Weights of a small transformer language model.
Training: 165M tokens, 5021 steps.
MLP neurons of a small language model. Each row is named by its layer, matrix (gate and up: input weights; down: output weights) and neuron, and shows model dimensions 0-191. Each number is 128 + 32 x the weight over its row's rms, rounded and kept within 0 to 255. Numbers have three digits each. A neuron's up and down rows have the sign that makes its largest values positive.
Before each neuron's rows, "fires after" lists the tokens most often just before its 100 highest values on Wikipedia text that the model never trained on. A number after a token or word is its count.

fires after: "M" 15, "-" 10, "U" 8, "–" 7, "H" 5, " Al" 5
L8.gate347:119128195147150100152141093191107142149103086204164122122129086089200183161133172139143093164090113149131132140090125113086114127101170102126127153194118127106122094117160130115107155165099189144165101077145165087109133125068159052122079140148137133097144159075177146122138147171133133183136129108101167128143136091146115146139124151109118096150137120125103160110127173081162115105173138200140056114123143129106152111119147141152102074106141101179150182045168134115198150175165137118132082140141157145142130177140139158125135150120092200158097139177163029114110058131129139158
L8.up347:152186077082155128197089127149152157169090167106145164167115083170160107072120105136159098114076117152136152086154168121145107086160151125076044127106109127148131087010109175165102097100137169129149152140107149194105158121132137097151093116089145137122102162157135148109170102117168139134128136149106143138127198150119123228065100110092142075054156104120135115171163151142154126140090098122158133188168159109107169129166074116085132133076098067144118178161123162141088093115101110134142112130095125135154111147061132170124168152141082105138143115160107160110127110125153150129
L8.down347:143154132099133201145133086073143129100119183110134153080133163132145155196131139138095200157102105085109147092100131156185168087130080075168104082125107130154129116070083185134144114109180156180170100146132078173147151169133113226137122148116173127150131130093147095108132080154141135110117176193151129066101143103129144142155139179184088121201125156116095131118172120142142109147194108086111107124148149127102047061111113029155156125128141117129159122172122168159133127161095138168079160167162128117111075124085136168124122094112146118150122137144144106139111119157101170141

fires after: " P" 49, "P" 12, "p" 6, " Pr" 4
L9.gate28:120106191143130131201112111133112102118183133136137145175135195046093094114099116146076120129154163118164075088084184136151148161083085085122150119082105131178154158072117142099081166115061119193135144122098097134079143141139100082077151102072120144147206195071146089096097073104150123161142119111090130087120131137114131067105133120132106114149125078122085126171071143111072135128116106136133084113146132133123105174118167121179126151079158115124047112147085147125108131131120143141138112126093067138133170153128152095199092106105180158131174081081122107140125083106138102137
L9.up28:119122092120109111120073099171129117089122114116100127116174092157203109153116172131131166128168132111120134137187164128132097089137145138096058157191081117085127126121138127173183116185176146162140184159105146143110165127141174101147122123126109052143145114153116142129117130060174136146068145156118137142102127117101042050097162147129079115097175122148156095098109103115129128115196134115161157229089136125149154110171098144140180159153159145099090140115076154149098153194096050123098139148151154142174105096185131130090125114121063124071114119103159141192160114122155112109
L9.down28:139116140109117103114155133131105091133189093135129110165145170161141169084098150112113086148085058154084117131126131129158116102129075082197072111051121132213160086155159085153127159093190126161160170118133068140110100132096118095086083146154100143116132136143199146117143083130083135120063112174119170174073117145056185104138104158118152159152172115100100185137112098070163170095092135168105149138125166157103111194074147137106151142151161144125155102142142131167180069143077109087088125115107103121122113119138098140152182139142110195153145133178126082128107159149103163137

fires after: " P" 13, " the" 12, " Ch" 12, " V" 12, "==" 7
L8.gate419:151143105141130101134153121076125125126103115169173165139142198052166166148091141110069212134114150171109163123166112054115140097112131166063158153093081127116142082089159196109131128136133109145105148135127137129157157119135105099141153157116122106187147139117103108131081101164138160147094149115204157081075116166138139084084106163103094075103139118080120137146101081093143116116114131056131109178110132144147148106142165153105093147035163136122105053143127148066136143151191150091113106121084132183106098149190097141158178142166116089202124114073128146151129132081150125116
L8.up419:133093149142116125149168149105147168118159111143193101144136117121109132196182138136093124106132147115158179120164088054124145154101130143149112147058110119125136130117125143099137068131144156149124149139110113093160148111148155175113122112147122115144137097091062067056127158095062129131158198083158134093106188127166076123137169132055104134132162102141088131134079080096135133073128080101191083147131179200113131086140125176164137136092114114078156047187128094125109176161154094114128127121139115168198108039121130130143127124129110127192151152152159092096159129176159162163
L8.down419:140127055150162142131127155100121155102091116117090090167127075161096112130177082087093133135181138127114159074182106140137127101155155106072166116139087173117155114128185153109097085147106123120181180080163098124165082133090117126092108185143127170105131119116127100136136094139189139089122083062101094144121193074167122157127109156068105119106164140100083174099158177117077152098156088126140120181126102124124094091074153134166119132063188148207151167170101128141136192147115100055160123137161124156162124106134108081149169152103151085161127134126113079143146077115128104185

fires after: "19" 35, "20" 27, "18" 4
L5.gate170:171123144156162153174084119115089140160120138149089136128106147153060185125128092096078098118142120080143150129111149135124105065130085151124157109159118153151152095154104121073119120149142158175135160153166221141123122108092140173151180127114166080162155144077124150162150189135160114159125109103114143137128097191153127128102123121169172072073107150120152127090091118100137075079096104139175180143085154161099098108108184095115129128099105167154034193183119156149159163143124100114087135143059129159150106175096077103109190131091161175172133109130127121143091127136042128173
L5.up170:176141122128134117162146105163159093149110150129125129141128176115136136116115117137158086135088087111171195124104124157141097106078133143073113095108157171108163097087129089115122146178090160191158111117092239117148071131136152151099151072143219075113156113130140097108100178137108165146162120168167092105123112145189116084111069115188134174138124126120122171096138105167081115103048074170124148115208124097148133161102148133180087126100139114155137106117137060173147128120084110096163196165137132117112117136120124069151117088140169159110143132102100095056133081126149124084
L5.down170:099139136093041124140123084115153127141117112110115163131139110190125073148144123165142048111147107084116106056080173113163097107102138134072141138104115068126110153199083122069172096178168129172091063096087185095152147069033119153097163142121155209131138129128144145133199150157124157106143127099113109130140124113149121153123102142074125182149161151076172097137163116093132176125178116133168110076142075118170138136156169119165182099115146090152101115101182102157126152119126157155152170129119150131144110121123138134107124148137150117088134096063099151124143110082127058166

fires after: "-" 18, " p" 9, "p" 7, "h" 7, " P" 7, "–" 5
L10.gate80:190107152079085137092138100148117137104170098123134110085102092060177089128129110108115133115150097170149171166073169154143109080133151111177070140158101142137147121121172131130129154105090135185092164175089136088145161104091114113107068216169133143121144121057094114071142173124141170133053076152123106157118112089089082141160073132089066108165156132139127136128110180128112133132107099142082111124157170146135068134140084169167097121132114168120123115159127132127155153150102201136139127150150088157150145055121143157176098200076155130087142095074134083128107079097151089136
L10.up80:152144170079125110161100071128151061097122078154124105101168162132142136122112152191085073120076084175130072148146063127164163115167088147142130167152159129060087109138160134192160146191121133112124113099075201134149187105146071075069120150155179141118143077095072134130150128146122136128117110140157134183129138067105130101152117093104107130113164099111126052155104144116162104151071084160163137084101120108159122145167079114114141092116151144117126106183091093112136192135081120114063109126119177191169169123145166094092129112109163096122123099111096139109087147102121088125
L10.down80:097131132100069197117148136178149130113186125107138111158153124150178139116134107151136068139128109113177084106116124152123157135173091162130149088099142109138155135129148144089141095084150133118115111108128160142162111126166159133093125111119104133153131077046066136126149106132086122114109204141151126088136165078130208117129096146129085128150143170163148184163147139143095140164186169141114127091036145173121094122099172157145118087104177148095106127115135140088144119122161076092134073217156173111133078060109109085145182147115082131156130060198041139135127146111172164128

fires after: "," 14, "S" 11, "L" 8, "D" 7, "C" 6, "H" 4
L10.gate207:169158123175151136150079101108099129153092162130150162150169122080207132154152094141093141201089126113087154118118092069103109103092108126088148111079089116125109149138087168126053141135121169102087120132126160124154101093152086140156125152179130105139094114167127127121170088128131118159095084183109102111117161122132111136036126103063133099096129117124163095135134106147054139131177127076176115189135122123106069116090058115135123069095095109148138201178091146135112111171130153138108123102146182102072082165147179100126117145137144090099133045130122127124149177127129109217
L10.up207:131096139137158169113197129157182101158176144117123139106125140145097155162180189099149085156162049166122178138145118126094084138174160127154087101119150153074088107056091080101108152116085092173089163119154127156086131096132079102143148128134142132202164176093091137074086105140161117143115157100154162148101108180126132098133193156120139087138123184078161100099093161131183165125146127141111211125121119115181159141170146128128116177134112116127167109165122078060143104103135128069121166154118121112142141149187156073112106104107108146078144098105134076078160086170098139092
L10.down207:088139077125112098145117070109141115124168132155157071126107165113155142150124115119109121103153179105205097133164149186122142174090143140101129176173127121083168160171128145144176134109121126131108125065137094076141126160151122125142090099106131129120192161118174172098096087083071167149132144049106106120152132151090132129139162087177067187160111092150118169117061118083152116073141133128125132131139110165194114139108114108115162157127190119185132182113101127128134145072061125156139100052157077158145164106122122210090120147163115118134064159090087171162062121131131139144

fires after: "1" 21, "2" 10, "3" 9, "20" 8, "-" 6, "4" 4
L9.gate383:173167148144143083174130136091166088146134135200167116062156026146185157092138103101134166152150132174158126094162171079108148163120153123195126145097084156107057118153128146160119138175107130156152161135128132087131128160085123081060155174145116119082099172131134142151113100063140131120131135117168179154112143110112153102127165158127101151151113170139126139146160168115189139131106115126096094204110154122120177153179130097148151212122138153107094114046145093162138110107109117127120062150177112144153126092108098136125196117161164114112126089050133133152120100176130139188
L9.up383:135070111148143096145141154148070097078123079150131123124095084090172067107130151153141161157144161152077067147118117087127095110117139074119166147112221173125112080137139136105159202123170169113135107083193098094161079162112155147121124115113096136110090205109184135134124168155123107131178105132072072167092179190102162159160106090100085137192089102132158165130107137116103116093091108145092132170113143122128219189126088140133134126099160096126106143104125092088131111135110072089162120090091064165146133137129150163113089088135153119106122120132168105162117119091087112101
L9.down383:134095119088155164164126109159107126122160147114134118159083154093187094205030104100170131152106120157135132153167126129123090121106158182080110093175138124087148181093156116126114138144116110176150114079114146139116130097198139249103196161185088042095130128083144176121187153139115134089105159080107138095076136128134153131123093117174097189100169145127084166132150094157142164170167114143091108124120125093197091133128162144137164160144132113144177096185109143096141104113138053082109132095151107098116149151153141153067132107111120145162135153135094124134161117124144131112

fires after: "19" 53, "20" 18, "18" 6, " in" 4
L6.gate242:139113142131111131145163116156170142087103109101148086096179134174103090164171073143178123154111173113104070116103085113124142067112121134135153147128129151124123101220138153149138072128136111145139148058110114149097124119094183130134160103118192177190118119145142045132099029123163155155184114094147133106104055179081119145161131126109122184140136153081165159156157154106168064115133119103156166135080178093094089162115160092120140126132175110112109131153162153143130103110157119048168061132076157154144167168093097082119108117073134119144138125128134107172133154095071141138
L6.up242:175142139146128103126085113167137072143131116128109107171127118111059149135165080074147111121099164142139163116081105128131158104120167120153130161131134142126103138139139054088159163139157114139123101081111115138198133075106147119155124115169170153124144150143115079181183098120144159157148080191131136137136108146095099130160102154161060135141099168084171133187149170113158104098161132095182226085138203173114153133104152120126118181112145114133180118131128155158139088161107080166205155143096169187138113212140096091171083171074152104142183135125135125105174164097166153106
L6.down242:101144120159110133149136156143129080142103141100110134089145112146178070075192127182156114105093194153104108140108142127173123055119123135168091117060095121146094191230099158145116136151133104149156101070127169195060151092085173068153123062120106123155133123082133120122132102103120121158124154140168127060074108177177120137089157091104121089138100096125116144136173126177156106158129118128071045120105145092111121130133124161156125118075143154129118136051166176150142116079139165140151118133119137171146113100088146174070204127171112117115125116145129130133113126180079112123

fires after: "20" 70, "19" 24, "-" 4
L6.gate375:128109089061104135103082117139084106111140155169110141082122138116132136102174152179106124159132175141125171112162162172133134079086153075106117150088143120166122162155121144132056132146130113159097172081098122129130091071174129193186151102137128089133085124177102074195080156171137093135118104130124126152100094187158169146075145092080160160189171128113106119166216129119185142148106108147189168151113117161181111123109142111154151193097108151112107168087147077070126136178131167095143150181150123142151082185138080114134145132167105114093105075140141080135082157131151118132
L6.up375:123144135112100097128084067118168122137077051159133126141182129137108167113141142097150121116118208146111134121098150109116171120094152115125146127208027149156170120133137129133090189148092149150102169107135155137154160106117112140093084092139119093122080132097083109132122102124125122122110087129133119127068154143098130133143136185122130124081131205159141073146176171162089167110152142108109131080194156101089108040122157175137142102106173137137092163088151079122129076155146127182133195140106087122185134140150117124094035126109073088137139122123092106110101066122198146138
L6.down375:067117130144139112134131144161143069084154180095090143075169125176145158147119082171134109080132136143152153067097168107154143174140121125143138120125133100147067133166135091159082116092159121121127096135143116107085121072153124176103111120212162130185115097128143150136187167173100116135159104150102230117094117172151169159134155110160141204181157140116097164123165135121149127115085134090126100146071137171137105189088160070145085124078118108090088142087182113131106123177170073111130120168141113169140126151114129134108198131117134103187140079118120048107089175105139118165

fires after: " the" 48, " The" 22, "The" 16
L8.gate187:110096105093115127103152142135161197188125118099159177133126142089122052143087150156132133153101124185193108140124156122127095042126163146131137178191126173154099117134195135084143093071130116119155153146173172100160167110182150122150121089164151098120175175140110108151103147034160124108143125120069135122103099111185141137150109154105128113081086136128172072099128114140148168116084112077146127115189151140128069132139188125084174121135123152189137110158061133134198152150083115162155096123104144126152083130108162156101090126144132117149177176144073185139140132116069124095
L8.up187:085152129120160164142109132121148139116082116117067150026163138173146121109126136150155152171130155113117171167057109165113120143152136122137158180111145091207106102083122143135105107094113163100086172145117146126138177163122115144144158120135131202134174149140135122140119120139114133089171131167183074104215064130154145104168129115149121095088074122142171114080217139055120148142101084083137169102106151130099096139109099121084101050130169154089165124180174144141125160119172073125168136135191176059127161108117164096111108093097158128143110151100101151160104152145125127155
L8.down187:120120089105134157164147189108180123104123166085115134180130088032149210129156116143117129102154182156213113128175147101135152100125143085092117160078160112173134154137115124200112158129119076109119109116131131099145154100055124120209124122148098117152123166182133150099063141126157130126170136138097143132088118095137107102093193153095147137109116152170136102124116172145128166161187142081122129158099123134130115062086119134137121133131055100178149136129133137096113175134097085110088158091064126186172130115074144045152097066089073112088149109117140149101140104155109154122

fires after: "1" 10, "9" 8, "15" 8, "5" 8, "8" 8, "2" 8
L9.gate206:145148164112155128116154116106144055128124131136119153124117156099082136137144149115101160151134131177116079169124130111067111101144105169133118222105120207123105096149115116103120104114073139143121186143152123112124096195166095166089111149112124127121161137123142120151076208120178136174080131071217128100124137098132139097147108083096133156101108134159217073154123162110091169135105078117126115100149089133154145136091155091141122136171113110087109137089120074132161112120147134136114142132199076075179100088149184095178154146096127198133123143158066186160125051129128173149
L9.up206:169094143140147121152123036167113170176142122171184112165123066153168141149105199105168072123118131151149125118092132123162128092173118145091141136136173066124143125078128116141133040101177112158113132126116115166161104084058130127161076163137108170115144119129117125188116176185114099127074119092108133116136200172113177151090069141093180156127155135155154115134140122221088111132153166117074112173106107150081120137179118139110122125102120124080110179118182077156099107116103140124087148191141157142112127176084105138132109123139111140114151081099136181184113114160099093093
L9.down206:111124121111099158115139112169100086140200110097112128069076140167139116186161128167093088122114123142083145061121170085178097150134025094105127061143139134155129099189108113113122100099137144086160123159088129116048116119162119148166099148148189152123103125137123115115207182109134146104131078099141182120119100145119155098154155139101069128096160140108075124176077153160108168147127173104063152154092112091123098081146161113105139177079144106109127110135170055167155141116128093126126106108132143213122152090177132109165091141091112155117121061130188126105095164121105114127

fires after: " f" 22, " b" 13, " Ch" 7, " F" 7, " cl" 5
L8.gate156:114085151062156162140156103134111086152104174128114131045155107157105105115066070153119144136130147101107180141180124107126118139106122125168109147136115135099132123130172166178079074103122111143179146177178084126097159208146131139106150124115153144060168095173158101140111113112167161123178134095159137199124138147105145171142142134110136094111197127110110214109146140075142131138095118150136136107093058111151126104056123112138184132122131101122153058102173135142131163090118107071106150139105154204025138117129138103128156129131139141184063125110126089187136116160114092149
L8.up156:095149150131108143137088139125130068165151116103176171119158176124101142163138162131134156137083163125120156177127141155144058102163101136123065141112153104135117138170101165110136060074092169136146150144159133207100059185193154149110115121099102082107110123113093111179186111132140144136133100131131171111122090165123135179097120161182183126126119119157117156116130137013103082161145202166135152121090109105116148072137086107098123110149120126114161116190046111156158148109097111093147123122165123140102141152136171096166138138065099185170146114111138173188172099099147082146
L8.down156:127192144139113174103109143132167089137121169121190109107075139157127116117126156105108185099152111180139166083143160114158144085168098110101103082106051121139118192107150109108098164142082109142085127083170174123130143186103152131102190130168110134125108125157124099117162174160037129096121111131122168129124101096115097102112170114116078120135152110142200145130126190122123145205165111082174095116181152105124105190097203067169089105127118108100100126142103075139094112125146112114052114093129112126161132083146130116090146096095107104177180151188080081158134103100169131136

fires after: " F" 23, " f" 11, " Be" 6, "F" 6, " V" 4
L4.gate103:149133157195125143141114170126111062093090064134090126117152211115096133092131136155140166164113168156105076152133185170139137095152153129000164117100130130217113118138104119114139111095116149054109131149101135194142124162058102145134113093145107128084117146148139112141121108144124105073149168079144117136148127154143142166121107160151105137080151128149122097076142104122125105121118146157186127111064122133160196105119095127173138102143165099135105081160169122205159161163128125161091141134095127123029151143139099129154140104145141049096126157094168123133151130089166174126
L4.up103:191097142133127162073043194123129120112147138144158082124115100115153080129091077072114132112183181104096101144175102116190112106114148097097077143117138119187136104099129102118164091135130173121149095148154126177182083158150109122093149182127107103122123134127170134166145148173131170152114136160100143135123133167098159150105184162186128128104099132073117109130124135097154144165108131156180111119134147125124142120172165091122114165158175101177052077126112102139226157154095096095136178122183092123101117143127046117166136117188035161127089166150143172101112146112133140158
L4.down103:191120149154088100171098193111106133113096144092138145161127167159138128100112132111133175089175118125120111136099122195065118099097174114064119207181166046177123142124136137113113113096084136135132123132204089102155126150136120116125117167122146120077162092179112103131049145128119132183180157161114113142060116157152112162062141179136144086124168134112121171112143112104097092164126119158191103119131170106120085072183147074174086152171111136166118113112086144156155108118085112178167164167159141163089140086201159129139133110124170126150122123134168150079161091107135153106

fires after: " G" 22, " f" 13, " F" 10, " g" 6, "g" 5, " co" 5
L9.gate380:147115089110115108083098134099127054131100135162141161100123140075120149082128148138160135088100168115144130079105134093110088078123201123117091171139083117103132138152098129150087169103167078140093147153157162129117111171142134157077102132141170161112169145068123173100119117174123126144159071102079147158124178126155151152129068120081106194108136152150078087136137117200158113110130082127176136185138162119170121197098085137166156140090119135156171102117119236125164122130129103148083191132045113132090195134146100132131142129161187140130141134152108187081147115120162083167
L9.up380:130107090197107163125180159127168055090146104162116142187101131100153129093125157066111158147133131135106121094112089110145164104114067135150095118128130123136152129136156080106097149107139178157090138110099083144125116155144146115104060158125136171088049147159103147109145147112127162136160118100082087138139127144142123163148189151110158085154170128130106136145168132070101137191111079103181100120150084155135086116115116113079079037111079116180121146104172091178130097143093160096190111146138159093129106046140105105137131089127170063056050111135180113112130131138094174103
L9.down380:180104132102082165103089145122148156161094095141152142188120124099129123108109103117119172104204078120150050140159148111130158133149054119133129132129151108105092173134218142099175112074079154155140112172151074173091144146154123145137104139100131075090135139192111112059113100169155130047118094216165077190140147096136145096115131167119108121128204104059136132146128141128123110149111162103100118150086132167118133074144182141148178102103142112107147140089123135122137114117114146133099193101130091124176105109166189128134139181081104157093086139144096136076128103128169132174

fires after: " M" 25, " P" 11, " V" 8, " C" 7, " m" 5
L9.gate358:129125111090179091149195139132117079129136081140129105145110161141117211155152208059147125160167197158104157138139169110182076126102152132131149109114170124188077098158109151086080066156173187186108150156157104101133135134117133134144086136125069177120068131148151120121042104164096129069121140086132118075125078125093119090094156143081157116124123151145133118150126137114133151117112108133136109200088132149085145126113173100089114133126137134145135070125129148151135118130122121124111176244094088144147130129101118089136115156134107144076059118101109114160083067161116149089
L9.up358:161118158172152136108115133119119148131142177133204102135098155082086093153114102099111121109127135089149109156184068168148103123149097132170109137110112121089092126157150093107096157196090148112103117052166198102117087120082094094136069115143143128177161141160139148105131174073171102166182147143130174104107173103107107122117082145153114122139158102095139113143067100144153167165080101179142081164069145149096086126096112173137130149106156150205142104182109058067104126067072156126088109138124103091090080119188147157103093154171167086160149132119137124111108098179095127108
L9.down358:137131155110095124139109169111148195073189167100100144117138093103162086157089123156132159183161129167074177146138133118164087117059103106117121080197155119183124125057130121162106121165112090120084119081126177145142113143131157110109164123087121103089192108162115155109107169094045102112117170162131134093104073107129084075172161124132121112078204157189154146121165169143129116140100110077172112100113133127147096132044113124112179170103104157131115152116173095141076144119050158115101086101088139088136123147113155103110142135063118147170120082112153104163166141150128125094

fires after: "," 28, "-" 16, " is" 15, " was" 8
L14.gate467:140126151106120129110098166114152090132160175123132130085189148099148129067112177108123080136142166179056174135143121081121179100142130127142170123134122134091139130139142107137155100094134114130108107134195171144105073121120093116111146130084116126089150127075170132125106118142200133103155109106146134172209107112198115096105099176114154092096127132108129124115200085141097108134171093084179091167122137137163169128143117169167132167175081162101077172195167144070133085188106213129158146152145140135127160147187075133182125123100128166060169103111129159123168054117154145136
L14.up467:146078137098114173171124136167140087144154128146127119102083132145150062098181103170118126131152105142132159132132105119099115122102185139163136109029097136160138120133134152093130089094159105112179095119159123205075118094114167172148117124138089187049113127077132148106121168102166074165129103134175120086153148120216135126084108133081090117113130121055150125150150044070151075095086157141116154120140118102162117166103090101165150154099123205151117120120166167069116119119097183105123120137109111116133147129082125130125151077120154123209099143076089137155144158142069125088
L14.down467:118140097067150155087145137106119127198092091198166105186174156147123077102091106130066168104096130050121153161185107110092121138136141182118146119114167088085112132157135096115164148166153051177126155195103126169062068114121149118141186129151121141172112069113118155159124124172155096166115114169109129174120093156139097134125126087161128136139089144108163108110132113169180135129148058151167100121113139148098136132117153079162131059122182200151149145118216135156097124144149098133143165123162123104158121139173132078144147136071093058077135141158125146117093149130124120138

fires after: " |" 47, "," 11, "-" 7, ";" 7, ":" 4
L17.gate125:166097142083056123123130176115147168155147149175107109118116101107142141144150052060106163128085118169084074126063120097183121126109106129089120126139133112137128149130134089107125128152117138108106080091162130119076074194147117141157137135098164156139100162190169101093125147074227129120147075121170149147091103066115140084099114110104148073135094132103096201149154103118119121155151146096084132125124117121126120093138153170176117152152097136073123125093154112173094132114044106160160092158132144114108116110176143075171140197108153167193147178186101064084117152132136118144
L17.up125:191051100129128114086143084115125103138115123112092108172080136104139136101127064115173130139104128087044104099100165120203124110086112069107168131141102131171086154098115080164115188129124102103129194144146110093102084150126161155112136109152131106148153162187174132103149109129110181091155152105155094087115110158096146123099148050075160158092171142143176163171073119126129144121145083109078128179115206156131106139084135100043084144106066122100128128115131156191089116116137096163143159142119154120090140182117109153140122174160104123110155116141128157069115079099140182133
L17.down125:094187151075125172082137118115161119111124168111118175124124143124182081164064111078137129127157129127169133128170141091096123150138153144118086142182148079137139128154134169040150128145136111094160078044056089140227073101171069082128161116131090108140122109110089166143169156169163108089078115137127151157078135161145127087127104179104129127116134127112143102205121167136114107128141131125090124136132110144155073144111120113140170194120137155141160083142077132117116126159096075088095103191141135114132117104145154095090169168108094095072215161139170118144113106140169117106

fires after: " the" 36, " a" 5, " The" 5, " his" 4
L12.gate189:132136138109104094141121117121130123098106154096043118132152150098122129123118110179089137076127088135090150177123077143118152082147114139151175163164126172093104192175112128187135108170129197057106116145142154098164179124141110147067135105113100088147183171174143128166071131142084079140110129143126162147097075142083129129084126100156146151100044145152157152147116122151124179136154140145161090114125209135130115155128154099101189143129103122113134125116122131113146152156138095181227140190167142122120132096069137119161122184007118174129103158136093107138094149137130146169
L12.up189:120058096085131187106203153161157112122147137113144134132195145121116100159191097137096122132093113167144163122071048081111142095095119054174109139137128182117118112119108120165082146110109103161101184083131123100109151131135096140130131062139121095116073163140093189157152083125096085130088103132167123122156090123099148131141135137187149092168157136147145124116130107102138164115082103142088194090136127171164088088127164151130172079155129120155161143148136120115068149163108118109083092098113145065097175144194122110155108100118051065114103112117119096099128121225092145151
L12.down189:095118130100103166126105174094175124066129150138124204141129131080178159139094143160105120102128143130132110122149171124138144156082055126163131127111144110203168116112121131142125121133106151121162121116104083112082089098132108110097126098153108127143076138162145085178163187097163149167121134165083079114123100076124112192157140130099116175149126154056106075126208089135132120110157133151097175085157102207131154124127160113170143093141047160121183150159083159203106118113102111173112112142092178124058137106190147133125151130154122053145143150149132103175121123120101215108

fires after: "°" 22, " P" 14, " p" 7, " reb" 6, "p" 4, " of" 4
L12.gate5:135071134103200128141083105052084110119119140120164132128114115069172091145124114071085109096083115140094076115107167085113206085138128126156116116123080071181130118141119151033092159079100092140129175100078096132120142139121078120103072114217117132131145089119170187104101168141127098090154121097127157108098115167116152085108102163126158112106116092154130127111141079142132158171113190140181145105145143096122099076128133156151139135088140140144080113174070147113090121057145159117156113168113126145156124125180088122162128119127155118151181153143086106199061145103091111124
L12.up5:105079162155092065050152174141149094154117134081057108104103150134180129168142093172120096137130167124118095115114144121125150161164137136146119122161095120161147123137089134154197154111142131154200132133130156175169102127080135117098094079143098097164109150089080140108097146143165163133132166137090135122167163122123126107052118117152141103178075154144126120148118150122169163181149113143102214159091160092099122149151068159161132081108158125164082085158190115101123203081107157120086063141113115106141144200107045147150174151118143089117075119107137111093117133086085122081
L12.down5:160170126156124119061126095097147107125175109127135109119137121142083118170099176168120114070130120057168071137158114168087089198114123200191155101172074131095107124129125126115113106105139141144117139111182120146115125140079184160096149110103067106136140179098210131138151126173111101116089115176131081089131133178112169142089163104104120092111098135124179114100129207137138095170127139125093142065129112109097136142068099108128119163178097120189156129123103113162120132142116125125071075141144097071115153129112110172140168093084044158107090074154132141142184072137100133180

fires after: " |" 39, "-" 16, ":" 6, "," 6, " and" 5
L17.gate12:119102105089092187150135120116134149144166072143126179186140111111139099125145092098126151104093119152156107160182108063161138166173163139107148151171128108175102101089161107184162089142160020118125131072139140158062122136145134127120171137106121142191120112085136130094171107129107102130103175149109083090121148115149095144091142163081144118118050113090186100146144130127072096148105125126167133103128124138091158090153073115150074172142214193113105113090074125182126134125100130151170184135124120089123103133159118099117117190102175107127189101168164127157151104185172153162
L17.up12:081095057102141106113167117122146102162160134109128165125116132099125143172162129089178099129164119087123137128112105135083129154196154092103121140102060129159143136173090128118187085146148090122138085080110087138135120134137097164134110110132133153162135103122123043088133128148074142158095115138144130163068138120071127095103192138161103081153158114173121177125125034095111080122104133170094150136105165069094093139142122132128092138133120169129130123118067094126142113140061168152099161091114107071187137191094131113159158086102192169109169108102129126063198089091160187161
L17.down12:150149158144120145137139142129133151113150160162152145135094146114128089118151100079135131051097117144166125070179160101121086077060117106144087146150126094093157149152153108100130188080091134096107177005132164126187115166167135151193138092162095114158174117097163100135155114102105085115153103093095120103155121124156076116070095098147116095104174096114138159123115157150169157137123151126188175095099112159108106128144154144076180157126133123113178126098189132112108163140187127155137152175162129147152170145066183139116148198182131160065083141125085172174118161136119106153

fires after: "0" 20, "2" 9, "5" 8, " c" 6, "3" 5, " sq" 5
L8.gate479:118159142183180136181084135063093108110141096117154111158083150118094131161126138148146131078115161147071135143089146081105117108084135179130143080114120086093150119119084125163132135084064130148121194174171109155151117137116100161166070095113159167074141155148103126128080147123110220064115121096149162166070081113157098096186168125117119152120108112094143164182114122057143139110161164183119143118134137141126109155102084129100133075113129092144090118100128093059140079108144140129160105153150097106139187170146125119145155126125141201191172114164128182109169111061174150088
L8.up479:131051109169116096111105109072135110075110131109057175162164175152093173133125125165153064147116176144105101145129089162129127145123122106130139117128186054151146138054132130159129104126177129119094177190122130111146226088147100160090137124073145124117148095139197138086114096047128153132154168085142222145147090131136144108106090098087136165149180124170165076164118139138118137176128107127114150146125158066109115143157132127097148117143142127137170112064154048191124128128160139116093147132159154126140125126117119097130081066102150167105177154093123159110113145134113084097
L8.down479:152095114157152145134076096113123126168160135109131113171134180166165097116174091166129153098080093180117112134094113154198140136132138092167139120083108129068193076112102091132149153104196060170138150179201093146109160147124068161132121104146175124130169096161214108086132181147099151134078127134129166155212099165105109137104163087128180175066138180104106114136145126155118170175148167114121089102109151140191151164091082109119142105087165163119113121125172129119103125090105110132137117122106149182108152113123124106101144105190104172097139095073187153109098130128153115098

fires after: " is" 25, " was" 17, " place" 14, " type" 7, " m" 5, " medal" 4
L6.gate204:143154123158207188131138127148140162119111072136150105149111098151150165140152125176136113123109133113075157106126081099147099168047076095107126142121140138159158133105146127191076108126111123156146082187144090074161127120108110115119086103079083098110190147164093194094095097121130152122151194140123048159093091142138119092124160155143123084102139091114129135165094055091076128122022127075169096190110081124094144122082131161107143137138149124124121172149118072094161085143082186157096162148089162127111149156136122176172100107110112167118154173106136122146117142094125092089
L6.up204:128111119111174144113169149098192115145132053122221117142091136126083121027117109116131163132146126099214125102098116104122076145175090069130149146134096154100079088159112091115169117087164095118126072096095087055116089137120123084144054125109142187085191160082153103119114104106093131137110134168160108205100174097133165164173187139157116151100083100118125135151137175063075104070175166119092106141141093136137099139124118111139146064119133117126109150127114143113078174140080134129100108118099113125123108135104153145102099134093104120169121114150147109179151078140105120125
L6.down204:167150170110127150100100091144111153169144109112135074135129154094132085122136108073123120105100147140184142161101163049075148133146075088139176072142191164128111094150094123117133192102090138058127120077114103115034104138168148188173092124139115147109084123096102141107121129153155176101134156100107205113120113129155134127103115093103117151156103104163120119140158196113103106146092137189106138097072132119148088150203185139165100132128092105152129112155115198160136139190147132123132131106171069130128107226152124102122084165119127121127141130139111141164127220124150090090